Weights of a small transformer language model: 4 heads of 64 (2 for keys and values), 308M tokens.
MLP neurons of a small language model. Each row is named by its layer, matrix (gate and up: input weights; down: output weights) and neuron, and shows model dimensions 16-111. Each number is 200 + 40 x the weight over its row's rms, rounded and kept within 0 to 999. A neuron's up and down rows have the sign that makes its largest values positive.
After each neuron's rows, "fires on" lists the tokens most often at its 100 highest values on Wikipedia text that the model never trained on.

L10.gate266,230,211,176,231,180,245,261,189,159,185,244,225,136,231,272,172,230,227,145,191,122,209,130,155,250,203,209,147,208,159,173,136,219,190,208,273,196,201,170,217,106,266,151,164,265,227,184,196,247,137,149,214,192,225,204,214,164,254,241,235,175,220,205,271,231,135,197,230,230,191,180,145,153,154,227,190,253,188,212,193,180,250,248,208,222,244,183,184,186,206,127,182,169,184,214,272
L10.up266,112,221,147,152,186,180,162,193,152,181,209,187,235,204,203,152,182,183,179,185,152,167,213,180,163,130,294,146,167,149,177,190,230,237,243,199,206,207,167,158,156,203,252,177,228,299,204,183,310,197,245,247,243,120,200,179,199,174,285,184,307,201,197,237,173,236,206,182,244,189,196,201,172,244,176,272,158,183,211,297,188,185,184,224,234,273,189,190,183,179,248,135,168,221,272,206
L10.down266,169,159,292,231,234,171,195,206,192,229,163,215,145,188,244,201,259,141,155,123,183,115,204,194,142,182,242,182,261,180,145,209,166,150,220,190,184,264,191,259,196,157,206,187,187,136,234,207,195,256,232,153,257,125,239,257,187,176,190,219,195,160,151,222,177,149,203,153,249,217,221,231,262,198,147,297,167,199,209,153,165,185,266,198,249,235,193,188,255,223,236,146,118,179,193,263
fires on: "b", " is", "ons"

L2.gate532,217,92,192,180,135,122,148,147,184,195,170,170,204,164,246,211,245,213,179,226,216,193,199,189,104,237,211,169,195,192,206,248,183,183,200,143,265,210,219,196,244,241,262,217,160,217,259,190,146,223,237,221,229,243,178,164,192,188,209,149,160,206,221,130,230,101,175,221,188,142,206,161,122,155,178,208,117,232,187,187,191,186,230,144,114,152,190,195,195,227,158,250,316,173,138,196
L2.up532,179,128,216,198,137,150,165,174,174,218,141,152,229,191,185,213,194,200,183,191,258,254,232,139,124,180,188,154,259,148,210,261,196,161,206,146,203,172,235,223,192,277,253,253,168,124,165,266,208,172,199,247,249,231,153,129,179,203,153,133,215,166,191,211,204,164,149,262,157,206,245,132,155,194,192,180,189,269,173,180,232,221,190,207,162,219,227,179,125,144,179,256,230,163,237,229
L2.down532,243,246,199,269,183,171,227,251,206,211,153,236,225,182,221,185,234,241,231,193,196,172,227,151,172,251,268,163,192,246,183,210,185,147,139,167,235,210,130,211,225,174,219,245,142,227,203,178,260,188,210,199,226,268,169,212,167,165,238,177,220,186,232,167,189,205,254,224,257,161,231,234,110,240,105,157,144,189,133,161,172,187,344,291,167,254,193,243,248,219,198,308,206,181,222,212
fires on: " out", " career", "my", " and", " life"

L10.gate229,277,153,139,209,221,182,142,208,203,192,133,197,158,198,205,172,251,194,177,195,244,170,149,261,268,186,209,212,165,236,235,188,156,210,239,247,170,204,123,206,150,258,181,149,229,266,174,247,158,218,127,194,212,206,208,211,97,241,229,288,211,211,142,240,232,237,200,240,135,153,221,249,198,152,199,133,143,230,175,115,148,156,224,212,154,238,170,226,228,189,190,219,222,170,209,166
L10.up229,166,173,197,154,206,182,217,221,279,175,174,218,180,189,233,218,196,121,191,175,205,147,139,202,229,238,177,175,250,160,154,157,168,231,187,175,184,246,241,142,160,222,301,196,200,208,180,193,204,141,178,181,255,191,173,203,251,162,206,192,171,235,242,198,240,192,187,121,198,164,134,204,191,115,275,193,116,208,189,224,190,173,309,159,201,204,193,207,213,210,216,163,182,171,214,202
L10.down229,206,207,201,276,214,241,205,163,160,199,182,142,219,254,200,214,145,143,212,157,222,314,173,195,99,175,163,274,238,204,297,246,175,192,213,199,195,157,223,173,109,172,265,235,215,248,182,184,146,148,209,180,136,178,206,276,172,185,149,207,217,161,216,259,217,156,145,148,253,184,200,255,172,139,259,232,140,180,228,145,159,224,216,212,196,216,107,211,164,192,201,230,193,271,330,191
fires on: " ", "9", "6", "5", "7"

L4.gate312,146,206,212,152,185,221,160,202,213,243,173,169,136,277,228,202,177,205,208,234,235,220,243,156,192,261,171,178,291,121,214,238,193,172,179,168,160,201,175,185,174,162,261,176,174,224,186,254,189,250,213,145,237,237,255,272,157,137,135,244,189,227,253,119,163,236,164,195,236,198,208,159,235,164,201,132,107,159,167,217,212,167,211,152,228,216,299,139,187,165,194,189,208,229,154,182
L4.up312,182,145,202,155,252,116,226,201,197,169,159,167,191,207,307,143,168,159,216,153,243,259,173,218,144,198,204,193,207,118,206,176,209,227,194,264,193,269,263,158,223,235,149,232,188,211,206,205,232,255,165,194,190,198,177,224,201,217,239,94,224,219,134,144,241,140,214,247,203,233,137,206,250,225,221,220,225,206,237,207,224,109,170,203,223,216,257,151,225,223,213,226,225,270,191,163
L4.down312,171,191,165,268,136,237,299,143,192,208,276,179,168,263,181,235,240,186,202,148,223,154,232,212,216,171,155,121,231,153,222,213,189,145,180,199,188,218,207,146,231,214,178,236,190,140,133,170,198,187,266,238,203,239,161,229,157,186,160,185,181,182,167,166,250,169,145,210,215,142,185,148,197,242,278,157,199,178,206,220,204,180,275,242,167,187,158,221,100,178,148,225,99,229,231,177
fires on: " k", " y", " /", "3", "4", "ox"

L6.gate200,164,218,266,241,203,167,242,208,175,204,182,268,216,122,215,262,161,135,217,305,238,229,223,207,222,221,147,300,185,209,253,193,126,233,287,188,201,159,226,144,197,265,166,208,199,198,181,179,144,197,218,173,177,238,177,163,197,105,184,205,171,191,278,273,315,209,265,194,246,181,195,222,176,212,131,143,273,248,209,194,235,200,157,141,206,208,173,169,234,203,173,188,187,250,172,169
L6.up200,248,164,192,176,199,185,289,171,160,254,211,219,234,180,211,190,186,181,160,132,143,220,190,166,202,180,238,213,291,242,192,226,181,188,254,199,129,199,218,200,221,213,247,196,177,190,201,219,163,157,159,134,212,193,178,211,186,207,178,162,165,245,148,261,240,152,312,267,212,231,147,235,165,196,196,152,308,223,209,206,236,201,227,147,213,208,156,255,239,214,272,153,185,230,165,208
L6.down200,279,196,177,214,171,201,186,223,253,198,237,161,196,164,190,152,184,242,271,150,204,204,122,211,189,260,186,245,206,183,172,169,204,236,180,208,216,164,163,146,145,196,212,236,213,279,221,182,156,241,251,199,292,158,216,158,164,177,218,205,188,211,209,163,180,136,160,147,132,162,208,237,187,175,194,137,161,125,215,222,194,250,171,174,171,263,132,195,168,224,215,212,224,218,178,162
fires on: ".", "er", " on", "is", " for", "f"

L7.gate153,163,218,165,226,178,224,247,174,272,211,169,202,199,235,149,163,244,202,181,142,175,215,197,190,186,182,168,207,197,184,266,207,244,230,171,253,295,248,184,171,189,248,164,183,213,235,135,179,204,162,155,201,232,208,242,166,311,208,204,160,186,160,233,262,214,217,179,165,246,248,288,90,140,133,159,192,202,222,194,220,186,185,210,172,118,221,213,296,216,193,141,111,238,147,185,165
L7.up153,152,181,223,195,169,241,242,222,212,241,261,145,243,190,196,148,218,97,143,143,212,166,225,196,223,177,209,222,179,204,265,227,226,192,150,206,189,166,187,323,208,181,183,190,193,233,104,233,180,165,233,120,218,172,252,234,188,265,189,248,264,197,118,226,181,184,264,179,254,214,304,164,172,93,256,242,196,191,197,255,134,219,240,263,144,189,237,184,247,152,212,206,185,294,237,167
L7.down153,128,143,119,250,183,159,170,189,235,191,244,135,179,195,205,253,265,205,163,216,200,175,227,100,209,186,188,134,189,220,229,224,218,243,199,212,170,152,163,269,268,158,168,153,201,194,219,168,167,220,172,213,197,201,144,213,199,90,143,196,282,240,140,212,112,128,98,169,182,226,248,223,182,172,207,249,190,173,255,189,164,187,209,193,178,188,143,189,206,199,275,195,184,240,186,159
fires on: "==", " Best", " United", " Grand", "==="

L2.gate213,186,172,206,212,245,209,133,238,221,159,145,174,184,139,174,298,227,196,151,213,252,253,152,225,249,213,178,186,171,199,188,124,213,144,170,142,70,177,242,207,224,260,101,216,226,180,131,218,201,201,181,209,228,263,204,238,91,185,286,189,242,199,229,195,222,177,258,167,212,218,197,243,159,180,220,246,145,283,218,232,197,160,148,190,167,119,240,236,166,170,190,190,246,224,187,172
L2.up213,200,212,227,186,243,252,166,182,283,171,197,195,218,137,185,248,205,212,174,190,193,256,209,247,279,226,185,226,257,210,229,173,213,210,100,119,117,237,319,162,193,203,165,259,191,179,196,180,244,197,198,190,250,222,204,186,118,178,213,220,203,203,188,188,174,210,134,158,145,192,205,238,81,159,187,214,207,189,174,228,170,180,126,225,169,125,151,214,150,129,162,211,233,174,229,163
L2.down213,207,211,165,127,181,199,224,184,183,182,219,198,217,199,203,244,272,178,224,205,169,215,255,210,169,191,167,109,236,114,246,236,220,231,213,151,269,241,152,241,236,206,254,139,203,196,247,149,229,176,194,266,188,215,223,165,135,184,126,158,193,204,196,152,237,207,179,220,227,169,266,168,223,181,122,157,228,188,245,177,235,239,320,198,245,191,146,253,241,189,175,220,214,275,219,188
fires on: "–", ".\n\n"

L2.gate292,166,235,210,171,234,203,270,206,296,177,207,141,217,215,260,196,284,248,195,203,172,142,256,231,154,196,237,192,220,288,222,164,82,217,219,148,193,211,208,228,189,155,189,242,193,173,213,158,135,178,242,236,203,214,175,195,230,207,199,231,123,239,162,182,196,126,233,178,234,108,266,201,181,166,117,225,271,200,227,211,197,205,200,330,177,179,223,266,189,143,219,190,276,209,197,266
L2.up292,219,285,220,230,250,172,240,232,285,178,182,145,225,234,213,224,264,208,196,227,191,196,241,243,200,175,211,170,271,278,232,139,113,209,200,178,249,141,169,169,178,252,191,211,238,213,183,188,223,263,197,201,220,231,201,191,206,197,173,216,176,202,188,174,239,176,251,217,204,141,178,197,187,129,163,238,211,207,168,211,158,173,144,262,205,143,207,247,249,134,198,238,185,204,144,249
L2.down292,151,237,243,200,175,250,227,217,224,91,198,191,215,169,196,214,303,290,110,208,223,233,262,268,190,119,212,205,254,283,202,238,168,219,195,179,200,206,202,247,178,177,263,185,214,181,187,183,210,218,247,225,247,202,189,190,213,194,212,195,190,229,184,197,249,121,227,149,264,119,216,145,204,200,208,241,225,169,211,225,178,250,245,281,283,203,189,245,164,101,206,211,233,215,182,225
fires on: " dep", " cont", " |", " suc", " grow", " result"

L3.gate153,173,253,167,186,215,170,237,203,188,183,194,181,201,173,133,187,264,226,205,165,326,165,203,252,241,191,287,149,232,193,181,174,242,201,169,143,210,138,215,206,210,265,266,185,203,198,250,143,171,178,171,176,198,125,195,133,233,230,222,198,133,150,150,238,160,210,197,184,203,183,215,217,237,279,226,229,251,157,195,229,150,177,216,142,286,199,267,206,190,271,204,214,203,143,172,264
L3.up153,163,163,210,163,177,262,192,242,197,265,151,154,229,228,227,156,251,260,265,197,246,211,222,240,207,219,189,207,128,158,210,241,245,141,218,125,203,267,213,203,128,235,152,201,183,126,171,290,201,199,243,161,209,225,204,150,241,267,181,248,237,241,161,253,201,246,121,203,244,180,159,222,276,189,125,247,186,166,104,187,169,210,137,181,210,212,276,190,175,235,205,219,199,176,178,220
L3.down153,178,187,190,212,213,157,186,209,158,120,112,136,174,128,128,118,263,246,214,262,279,229,251,171,194,200,173,241,232,207,310,162,246,173,130,187,187,177,202,187,185,261,230,245,224,215,207,174,180,209,158,148,203,158,227,241,164,276,189,216,238,233,196,228,138,153,221,176,209,178,188,221,260,232,155,251,228,188,189,178,192,175,168,168,184,146,122,170,188,215,197,160,154,208,189,265
fires on: "inc", "eng", "enn", "op", " Van", " Lim"

L4.gate405,239,148,167,159,166,169,245,234,174,181,210,241,191,216,151,245,282,169,173,287,197,241,225,178,214,252,188,255,144,152,138,243,142,128,215,209,218,206,211,167,236,161,190,244,239,189,157,267,185,163,222,167,179,238,216,177,216,190,125,273,266,182,230,134,282,229,225,236,249,162,224,220,176,236,199,146,294,193,141,155,150,211,187,218,181,135,202,203,202,200,241,193,222,272,197,150
L4.up405,249,242,230,99,239,220,243,138,183,227,251,236,218,244,217,221,251,228,217,192,193,190,155,254,166,227,271,211,158,171,207,241,155,202,273,123,212,166,260,192,227,253,206,113,214,213,249,278,188,215,205,194,181,203,180,220,167,273,214,188,245,212,166,286,241,149,147,217,168,183,215,216,177,181,181,168,182,155,185,191,221,232,254,235,159,156,238,143,237,163,257,242,241,266,136,191
L4.down405,212,242,234,246,248,148,162,285,162,173,224,210,165,224,208,241,210,228,201,165,235,182,184,180,266,223,221,218,273,193,202,242,213,166,252,178,162,239,163,140,201,208,241,188,172,198,194,230,231,204,135,202,249,116,198,186,277,184,95,129,205,167,233,173,172,253,218,274,138,200,223,161,250,145,204,210,183,164,300,102,187,160,262,246,162,207,238,225,215,223,213,180,159,193,212,215
fires on: "is", "and", "er", "on", "ent", "ur"

L7.gate20,180,153,181,230,260,238,215,206,169,169,147,155,268,252,139,202,189,174,254,155,184,203,214,212,253,191,194,153,200,230,224,146,213,205,222,240,221,279,206,148,209,175,237,213,254,221,161,182,182,158,245,227,271,181,195,197,229,161,167,230,95,210,161,198,243,166,205,204,213,183,240,234,189,204,248,139,216,212,176,140,259,150,318,223,176,156,204,181,241,190,213,189,219,193,159,244
L7.up20,251,111,181,166,181,88,224,202,214,318,279,240,218,188,208,277,169,217,228,215,250,148,235,170,186,191,256,227,133,195,288,183,161,150,169,213,234,149,220,224,146,195,229,192,215,197,199,161,265,153,212,212,244,208,165,124,185,202,209,201,197,198,252,202,225,185,235,143,214,251,155,287,277,207,244,167,264,188,215,192,223,180,282,226,260,244,260,177,235,163,92,173,198,255,151,159
L7.down20,222,174,269,190,178,231,119,212,240,176,236,188,173,160,237,253,86,246,249,219,198,223,162,170,207,199,194,247,194,133,318,221,251,189,301,205,236,203,202,238,99,216,223,171,236,169,157,202,213,249,206,248,189,142,111,168,176,228,155,242,201,232,180,256,166,213,152,158,176,230,210,209,174,250,184,183,234,197,242,224,194,159,154,202,212,231,192,252,198,181,111,254,169,240,159,178
fires on: "w", "l", "-l", "c", "urn", " bl"

L4.gate413,133,105,201,156,231,274,175,219,193,245,197,228,177,184,180,176,198,227,220,213,240,224,160,248,131,189,195,187,216,166,177,173,203,216,170,198,200,290,252,196,204,172,219,167,199,188,106,225,241,213,197,164,167,225,230,190,79,187,171,209,141,165,186,258,234,160,236,131,180,259,192,214,194,176,184,218,271,176,156,171,212,211,203,143,119,174,193,140,231,178,193,234,215,220,156,188
L4.up413,168,223,240,262,204,198,172,227,201,289,191,137,203,180,202,220,207,170,185,160,257,205,210,192,260,172,137,198,196,169,154,117,135,240,170,129,208,291,157,260,197,143,276,176,107,155,139,242,200,210,191,183,188,179,160,181,168,126,195,230,180,222,218,205,244,223,227,165,263,225,143,212,146,222,138,177,215,165,152,205,233,223,260,123,176,219,230,213,209,156,177,269,195,220,282,229
L4.down413,217,273,212,161,215,171,197,210,239,162,167,184,198,259,221,228,244,226,240,174,219,228,224,181,172,157,158,154,224,184,302,205,192,132,173,145,139,142,183,186,165,207,130,208,208,209,191,115,142,168,233,277,251,176,154,228,206,156,223,279,268,176,84,214,244,231,170,219,153,180,194,214,195,230,227,182,152,168,160,195,198,168,136,254,155,253,217,279,177,224,215,215,182,228,161,211
fires on: "-", "ir", "er", "l", " first"

L8.gate45,159,278,228,236,216,273,278,161,227,219,176,181,163,219,217,146,267,297,124,178,207,160,279,186,149,191,271,153,179,217,230,137,202,178,208,233,240,132,186,230,176,139,216,180,262,227,159,180,230,172,173,209,196,153,189,224,199,153,192,135,223,232,217,211,255,161,206,170,201,240,217,192,85,169,176,184,194,180,153,263,209,231,250,172,261,208,146,241,251,180,135,229,227,211,252,157
L8.up45,152,228,196,190,143,177,222,195,227,108,137,151,161,239,208,262,222,256,209,215,149,168,274,211,132,176,213,140,166,184,207,171,232,140,170,224,241,182,140,206,164,222,181,235,194,202,186,229,139,188,242,165,219,138,178,200,241,175,193,176,257,216,206,203,201,128,208,162,181,208,189,236,84,184,217,201,164,205,182,213,163,239,274,142,228,190,199,195,203,74,164,182,224,207,285,176
L8.down45,245,204,149,182,198,201,163,248,191,208,179,257,215,237,192,251,165,207,220,181,199,172,154,184,310,231,67,220,221,224,223,212,155,197,198,258,192,282,239,154,129,196,154,184,190,189,254,142,275,230,227,199,213,226,225,156,195,196,186,246,127,173,246,243,213,201,209,208,141,137,173,137,255,255,201,181,194,215,218,217,186,178,240,282,151,183,160,204,235,147,241,184,141,270,204,200
fires on: ":", " of", "b", "ail", " |"

L4.gate57,171,186,140,230,210,153,130,182,248,207,118,160,189,210,153,224,140,225,197,195,206,201,187,248,230,145,195,260,209,209,154,191,191,267,171,280,179,204,141,255,219,202,194,203,141,241,202,177,277,204,256,177,230,239,167,175,265,217,214,229,164,233,210,155,131,154,148,200,187,258,216,218,183,184,213,198,121,251,184,156,189,129,224,211,146,153,150,173,229,209,216,198,262,233,189,225
L4.up57,172,227,229,284,215,161,263,182,241,165,212,278,218,162,233,255,178,233,199,210,219,237,169,237,254,304,248,182,178,216,247,175,193,141,225,164,219,222,166,251,212,191,182,229,122,180,180,175,260,177,183,113,253,205,130,153,144,210,239,176,182,208,244,202,186,129,187,194,187,224,204,140,239,172,173,192,203,221,172,190,233,270,209,243,230,247,186,215,129,211,184,184,239,163,198,213
L4.down57,201,225,213,196,194,170,184,90,261,198,216,261,197,235,152,214,168,281,220,185,221,208,185,219,232,167,157,177,254,181,291,159,211,194,185,211,168,208,114,238,219,186,275,201,173,216,155,158,255,208,267,220,235,267,174,125,215,173,200,220,206,242,185,215,198,203,151,205,202,224,242,175,232,216,159,150,178,214,203,143,168,202,163,198,199,155,173,156,227,267,203,218,239,227,225,238
fires on: "'", " L", "l", "w", " W", "L"

L8.gate319,203,145,213,219,149,234,197,250,166,174,265,287,105,248,287,186,310,253,204,198,139,199,241,203,219,228,201,155,166,182,219,175,203,171,216,175,200,244,170,237,169,177,178,239,229,200,185,164,238,192,191,254,268,208,199,169,254,147,139,165,214,150,210,192,282,202,179,178,153,222,224,193,162,295,205,175,204,271,183,146,221,180,277,266,157,251,196,143,159,197,184,154,253,241,256,241
L8.up319,208,214,213,257,169,220,160,223,211,197,220,260,189,184,245,218,181,202,151,229,173,202,233,300,202,163,208,102,234,214,270,198,143,114,175,136,197,217,120,153,241,179,214,171,172,209,193,173,194,206,213,197,202,180,196,222,204,210,232,198,216,246,195,231,144,226,183,253,261,202,201,118,173,299,198,210,229,289,171,174,151,186,244,197,175,231,252,159,198,187,221,221,179,266,362,265
L8.down319,236,171,158,234,236,185,199,215,200,149,260,259,182,205,173,207,227,183,125,158,226,212,247,158,139,233,120,208,185,159,244,179,182,133,183,235,180,194,226,175,145,175,249,228,230,187,219,255,224,132,259,265,202,239,230,213,149,188,184,175,280,282,115,170,195,179,127,231,232,189,211,184,230,268,217,168,304,188,134,202,202,188,178,189,242,207,230,170,185,217,183,123,223,158,186,113
fires on: " B", " d", " b", "b", "B", " D"

L3.gate439,227,139,180,161,183,250,202,145,191,88,164,185,160,219,256,194,174,234,288,209,269,242,189,185,134,234,166,187,213,173,200,225,241,152,193,221,155,157,198,153,121,217,123,171,246,180,180,213,213,164,197,177,179,181,183,127,132,153,227,238,219,104,164,168,257,196,266,209,276,176,256,172,208,155,268,169,276,222,179,190,184,247,200,215,228,149,236,192,247,175,212,213,310,200,149,173
L3.up439,200,181,197,226,144,192,193,155,181,124,223,206,274,166,160,338,150,280,249,150,245,221,209,160,250,232,233,99,253,258,215,224,169,194,178,210,160,197,201,150,169,251,215,198,193,170,247,190,285,135,210,174,176,217,203,211,182,263,197,248,204,176,239,200,226,162,186,205,247,232,201,196,148,239,176,170,172,179,218,248,229,228,107,167,237,116,190,194,200,161,187,161,277,171,269,223
L3.down439,179,210,146,164,167,197,182,177,220,164,263,176,106,174,201,90,158,235,207,186,206,225,166,171,119,181,189,194,274,229,163,129,232,208,235,227,210,232,257,195,179,214,163,209,234,229,193,250,196,210,207,192,188,143,136,164,210,148,175,253,171,187,166,181,180,203,191,210,255,150,228,169,256,217,215,247,200,248,217,164,188,190,368,181,240,150,171,175,178,221,243,233,165,244,211,193
fires on: " V", "rap", "reme", " is", " member", "–"

L3.gate233,202,206,265,205,161,170,216,217,201,248,198,201,194,243,223,204,204,215,130,247,199,163,105,227,271,195,186,206,190,217,226,219,154,124,223,143,191,191,241,240,204,192,142,194,188,163,176,200,218,284,180,241,240,214,96,180,249,249,218,211,209,218,150,149,192,219,230,248,142,259,151,253,204,221,124,250,203,203,198,197,165,220,178,171,198,192,161,183,168,249,253,174,283,180,127,136
L3.up233,244,219,225,234,233,187,242,265,212,242,178,178,175,186,201,167,221,231,122,233,177,187,121,217,193,176,164,247,135,150,226,222,213,148,192,149,197,166,257,247,158,230,144,212,152,147,169,211,145,317,155,235,227,260,101,209,202,226,223,230,173,264,166,108,206,203,267,169,105,218,203,279,265,197,164,272,217,214,210,246,219,221,176,182,219,111,203,159,177,217,254,131,267,185,144,225
L3.down233,180,185,241,204,190,206,214,179,193,175,148,197,230,225,205,266,223,216,131,189,181,169,134,223,217,205,149,191,180,178,201,217,120,235,175,208,205,181,182,274,214,170,202,168,200,164,144,163,236,289,198,189,223,171,156,171,214,178,157,228,212,226,158,187,208,193,259,233,111,261,134,250,209,180,95,260,163,85,130,213,153,276,281,157,195,136,129,164,177,177,229,248,228,190,271,137
fires on: " years", " period", "′", " type", " century", " histor"

L3.gate357,155,168,265,229,231,186,224,156,195,229,180,220,212,201,155,224,155,195,166,192,198,213,136,202,104,142,168,212,139,175,202,170,250,110,184,102,154,191,179,237,185,177,183,190,204,225,166,140,210,204,172,203,224,199,220,263,203,213,186,238,187,256,188,198,200,116,193,200,179,279,134,179,181,188,91,211,124,173,262,205,177,188,146,143,127,219,168,239,221,188,260,202,237,166,183,229
L3.up357,153,235,260,225,194,172,221,126,246,204,188,218,193,190,136,261,139,149,90,188,198,161,186,188,214,181,189,245,287,203,218,158,215,211,218,134,157,193,206,313,158,215,171,147,180,157,229,199,193,176,232,172,256,173,213,226,194,210,174,276,165,226,172,186,251,197,236,168,194,189,123,200,83,213,128,217,143,137,238,243,251,256,195,174,174,205,174,205,238,195,238,214,214,175,179,251
L3.down357,132,142,198,201,145,136,142,222,219,148,170,163,198,138,191,133,237,194,202,230,147,163,242,151,268,268,269,172,160,197,218,234,237,163,240,273,183,177,222,173,189,278,274,172,186,196,218,148,125,197,247,208,176,205,177,187,158,196,255,163,218,170,188,204,217,210,175,207,254,158,161,177,182,188,236,183,223,198,199,175,142,158,278,249,242,220,190,193,189,212,228,236,195,178,170,222
fires on: "-", "ie", " place", " back", "er"

L6.gate434,214,265,239,183,256,249,209,221,186,171,222,167,251,194,230,86,217,181,238,184,174,229,166,121,221,195,197,251,161,242,190,215,202,190,217,187,232,284,172,171,190,221,138,177,225,190,208,164,214,236,96,168,206,190,223,158,192,194,228,187,244,126,224,206,249,156,180,172,215,201,200,225,228,165,179,116,157,189,199,158,229,192,235,260,175,169,211,222,288,151,183,126,295,257,298,191
L6.up434,214,208,193,264,147,258,233,265,232,219,181,105,208,222,260,224,169,183,199,170,213,142,221,201,243,193,244,202,228,232,227,119,178,172,248,145,206,173,233,150,231,201,226,208,216,191,181,216,202,177,117,166,238,183,166,195,246,182,143,188,184,222,261,239,200,272,185,210,116,176,251,206,207,172,211,204,144,237,214,227,212,169,244,198,174,219,241,196,224,237,190,88,172,228,228,177
L6.down434,181,309,181,135,199,258,241,213,180,142,190,179,133,242,156,128,174,198,243,198,188,235,299,222,168,149,187,260,245,142,168,97,131,223,175,178,281,276,109,197,205,184,196,176,159,151,186,249,206,160,246,195,192,163,208,223,245,181,128,174,231,163,186,221,162,242,207,180,221,136,207,189,234,156,146,235,274,82,202,251,244,169,174,195,157,230,269,207,160,196,220,185,156,189,213,178
fires on: "1", " January", "5", "7", "4", "art"

L7.gate404,186,228,137,176,242,180,169,243,188,219,239,144,229,141,201,215,131,196,179,177,205,176,155,227,216,191,229,259,211,185,236,178,224,177,172,162,204,176,311,168,216,253,227,213,217,176,135,212,162,211,248,148,243,181,208,219,181,217,187,167,271,163,107,250,139,234,139,207,150,146,135,208,173,184,201,139,130,163,176,162,229,160,233,161,174,218,287,185,203,148,189,186,203,247,251,197
L7.up404,261,237,211,188,228,256,210,199,264,189,234,207,202,214,154,186,126,211,280,209,169,259,180,308,172,247,96,197,179,266,224,163,277,147,195,211,151,142,319,219,237,237,187,158,206,129,216,221,172,190,230,184,121,166,158,126,198,154,260,144,177,244,241,180,194,123,201,224,194,152,189,203,142,167,202,207,224,206,205,211,155,158,162,254,189,198,201,196,199,158,309,176,247,292,256,221
L7.down404,244,178,164,165,139,234,310,225,189,232,201,107,239,227,133,197,190,264,253,178,237,226,284,228,198,286,160,188,198,237,215,267,188,266,206,182,167,193,222,232,245,252,148,192,258,154,155,173,295,237,234,256,248,208,189,249,174,212,257,196,197,147,227,216,202,230,141,165,221,159,176,229,203,186,221,158,280,150,163,178,117,207,230,157,173,296,198,166,159,195,167,209,235,203,225,139
fires on: ".\n\n", " of", "ro"

L2.gate50,165,267,187,204,187,224,262,266,158,103,257,172,210,102,178,243,237,162,153,137,163,223,180,214,275,197,173,189,201,214,224,226,228,202,157,179,181,153,249,170,159,201,219,155,157,122,204,225,137,190,257,124,176,177,291,160,142,203,210,229,159,177,202,197,201,140,279,252,217,223,155,211,178,196,202,138,164,210,253,173,237,211,232,238,262,179,241,305,177,165,217,223,248,215,230,178
L2.up50,128,181,208,225,171,209,234,243,184,124,184,181,239,95,229,261,277,196,152,147,177,237,171,241,234,202,185,179,205,186,190,185,301,211,207,187,190,158,251,184,134,184,218,182,175,123,186,244,136,196,260,127,194,208,254,178,188,197,227,226,194,221,194,139,243,164,272,224,189,212,161,191,135,181,166,166,196,222,262,201,247,208,235,205,229,188,228,307,136,215,206,170,266,241,194,201
L2.down50,211,177,185,136,232,162,198,219,166,219,166,232,96,120,225,180,201,264,202,145,178,180,208,215,226,195,199,248,160,152,236,196,250,251,272,188,179,230,223,226,203,207,271,209,208,282,118,201,171,148,174,264,190,248,217,196,231,213,179,172,182,143,187,205,296,217,230,264,180,178,170,167,238,180,160,172,246,222,231,234,217,206,328,246,213,149,227,247,229,222,171,204,203,219,181,224
fires on: " in", " to", ".\n\n", " from", " for", "\n\n"

L2.gate6,126,187,212,181,211,133,213,198,180,246,181,127,244,275,244,163,225,162,169,226,148,260,248,152,183,128,205,213,179,245,184,215,222,242,158,194,171,168,136,150,176,152,234,168,125,191,223,181,176,143,261,168,208,222,204,178,171,213,228,163,166,279,187,163,275,230,119,163,153,146,260,234,190,226,214,257,167,257,265,145,240,176,174,212,136,171,164,158,267,138,220,247,200,215,148,186
L2.up6,171,108,217,129,142,186,194,180,128,247,200,129,213,152,145,167,177,250,127,212,217,232,216,197,231,238,256,191,204,225,173,236,160,228,231,166,198,123,208,138,208,189,210,166,210,240,194,181,117,209,181,259,207,200,162,148,243,187,159,185,171,200,241,179,201,172,152,247,203,169,231,204,134,200,153,194,169,232,233,183,210,139,132,285,219,187,215,154,183,214,268,208,159,201,114,266
L2.down6,176,237,207,278,152,231,167,213,173,225,178,200,196,230,181,173,109,232,111,133,124,157,143,175,236,137,153,199,182,295,169,225,273,220,224,219,212,214,135,182,225,208,193,205,139,232,240,229,167,208,284,119,175,239,192,172,209,109,223,235,180,193,231,159,249,196,123,209,154,136,263,204,177,188,144,262,219,253,256,167,236,163,172,255,228,235,247,207,223,134,221,216,209,220,184,215
fires on: " out", " back"